config.yaml
n_head: 12
rope_base: 10000.0
rope_fraction: 1.0
qk_norm: false
tie_embeddings: false
parallel_block: true
init_std_up: 0.0249
init_std_down: 0.0
optimizer: "muon_variant"
grad_clip: 2.0
decay_fraction: 0.922
train_tokens: 1449000000
steps: 5528
MLP neurons of a small language model. Each row is named by its layer, matrix (down: output weights) and neuron, and shows model dimensions 464-719. Each number is 500 + 50 x the weight over its row's rms, rounded and kept within 0 to 999. Numbers have three digits each. A neuron's up and down rows have the sign that makes its largest values positive.
After each neuron's rows, "raises" lists the tokens whose logits its output raises most directly, leaving later layers aside.

L4.down1303:576493543501511534499388407559517531652431449434510536528467525631526571448500518410476496534525524464460501537458498429471591448528520419481521468490494433420440528473433450504489549560497551486574589509429515487591435563512559516561534557486507442534468505522588514569476624589564477529516491476369531573478505568537410482465490512445489588515498496645563488573502461522523487508546547478547484535511608501383451508446491521482531485427506505439552458458528481521490458446532520512555416476468470487522416530480532502429546478563480515512547549364636446492501448517461529578534466431536530379496438498445492544517496450495473555446444541486393445480493458481503502436495531562567476475467543558442499568541477490530497503515470383488544505459444341497515455467563525
raises: "player ", "players ", "player", "ENG ", "Player "

L4.down1084:516544461564542459473548509447509509543453437539575549500507496526494580464525463488487604474517507530478486520476449459539459469503487555452563479444478545469578517411471538477516476502563497452475438419477522515459452557464369448422547420492525510474570572503588520548479547448437481534498377457448541484386418427436472587490483500481545485497444466601495477495509620453492507469571556603583505525462485506494490495429480509446514606529498495507463460521494453528489531537645500513506490567434417540413555474535419427498408540573497490603496460572607425461505488535589544535617569516393517468519500449441570459568448464535457563568544503425534474500476431476471543538504467543554534521503576515495464548589471475445550574580465427605439428525463448598405507539484397
raises: "this ", "|---|", "these ", "that", "this"

L4.down1833:434471547478534410487488473519496463523511564451496517490486568509446580524520464496513555467443518552463498436533477469495524502385590391570556518553525523416535475500481434436445503573383504582511478568454541431607472390528563505551436551555529424523515510538547543501468456535521500482242466425456475535522512508465414551414599399491473529469478493554531448506461426472471411510473522495445526455557533512486494486455527431532492425474527521554537563497589505414496520441505479492561577471450541446521503588479490461403474479523511521342521404507546585501494525491521530510573480518425589441521420528545560490586508412541472489589512466593496462496555402511526528453489478389470450422523436516500428486515533410543563420550514463508500502442502484481545534528521518
raises: "= ", "Geography", "Area", "Species ", "Personal "

L4.down826:463558412537361493519537537447492477508450533554487521446560607504446543489444479463586552522493540454502438522505545492503453518594545540520488484534580442433557507590539637482431459496570482536497502426555534542490511609550461611441606464491458498473447434489452485539514558444450570495548515535500445602469472553443473429489527551509407493572504529479420492532460519520456484550515506417540477450413455441520587466531591462410539459475506469481402577467439555523480506542545467479600445492487518511498484475450585493487509540551571526526445534461505519467489499551519517493617494411440497466365564502606506521527442568431536508571584486428513537504408487489465547431461509442450481390476478455529617473485491487471549500442476470495478457507462479512445494497522473
raises: "And ", "By ", "This ", "We ", "Since "

L4.down784:472518549509453499568532523516481518529546588464414561521490522479426555557433453527562527522462544485536473476480549441493500427426532542510515513495467517536482517482518478500469563587524545476472506432508491531494544408577513417539410461464453443552477541465534467514452512474520513546493450490505479450579567407437503551491470611433487556510520509484534511441479445552476576525411505436470482564506391586640499535417541445476443436455429560440456562516560518522532513471469485538514527514512563530491390593428506476524479505479447491558604486513521428531559482377525465509526503568426592434459530451492546451572471527577531437469472606559569447551565506461544499511532488449465503450602519513448464532549455485427377577423513484521535531496425463479494524627534494
raises: "himself ", "itself ", "her", "this", "themselves "

L4.down1641:562491482528482482440595472446451456435474467586436472505493487488397520565469531493543459449483557547428357426496450427455477468567559598478473498525433519425407552547509485437525437478471510485529453467442487481485391521545420408499525409468462557519597385503546692531473539470389596478427481550479485538360341559453486498508496514559594491582489512625443475555533458591489506579529468470460509462574478589498506554507540563510530427459460531528459535481512531531510449479515518482427498502535479465495550493429536534563458411392490472507625571481483397473471529517508511533503565488464533480411484504572556420486538490541446474523410452568544537532437449492356505478505518518462446431546497483502555532476493530471423533561461445477506519494466501470443538513500519
raises: "However", "By ", "Upon ", "Subsequ", "Only "

L4.down1540:425494529492518499495515513423506486542501497433458538552588464498436533464557482546598411606459451453518562437522541537464461469598501426599508502537541608474548536538511599637508501608536522559470456458549522515512444522547550503475495455389466443400436501532446519539522506472478524526479529432629458484494505461561507457542561458419507467489557512505503561469565519475589549464553505352477466496470462550433460575473533465443550446518618478515473534548400536489444446622431468529576566523483541541498598523485534442535399509548454536520502420440554454441483559424451495529490351539597491507498442424474574547540496511489419458419520441441505504443563560541577537561437499556548401592573475414494504506518473485429397508431481505521551565444481482562530454543550497
raises: "episode ", "film", "films ", "aired ", "premiered "

L4.down843:520456480466518453533522444373571463533470511538490498559573458428513632448499462511483566487524441401500481448513426503458514529571588419434486493524525555397600526508497434476491509474585508489489491554439429516452470545453473495474454479477435458489492476517445625436432543569431505678422450484517518515572571496493522500487513520504528490579420529477431494515434559576511463439346475536516475494541481421521508463422475546588470450542483597510448575469556553466513502530485477509549514482422537511521521492509584582456491420509507518465425432495527475514538549598569570481548489513495594530486517538478492503499514502475499504425462495547440474518499500546501588566473497442575412457491504505486575499530548519409423478498510416503500517492640479461512498454533511
raises: "them ", "themselves ", "himself ", "him ", "matter "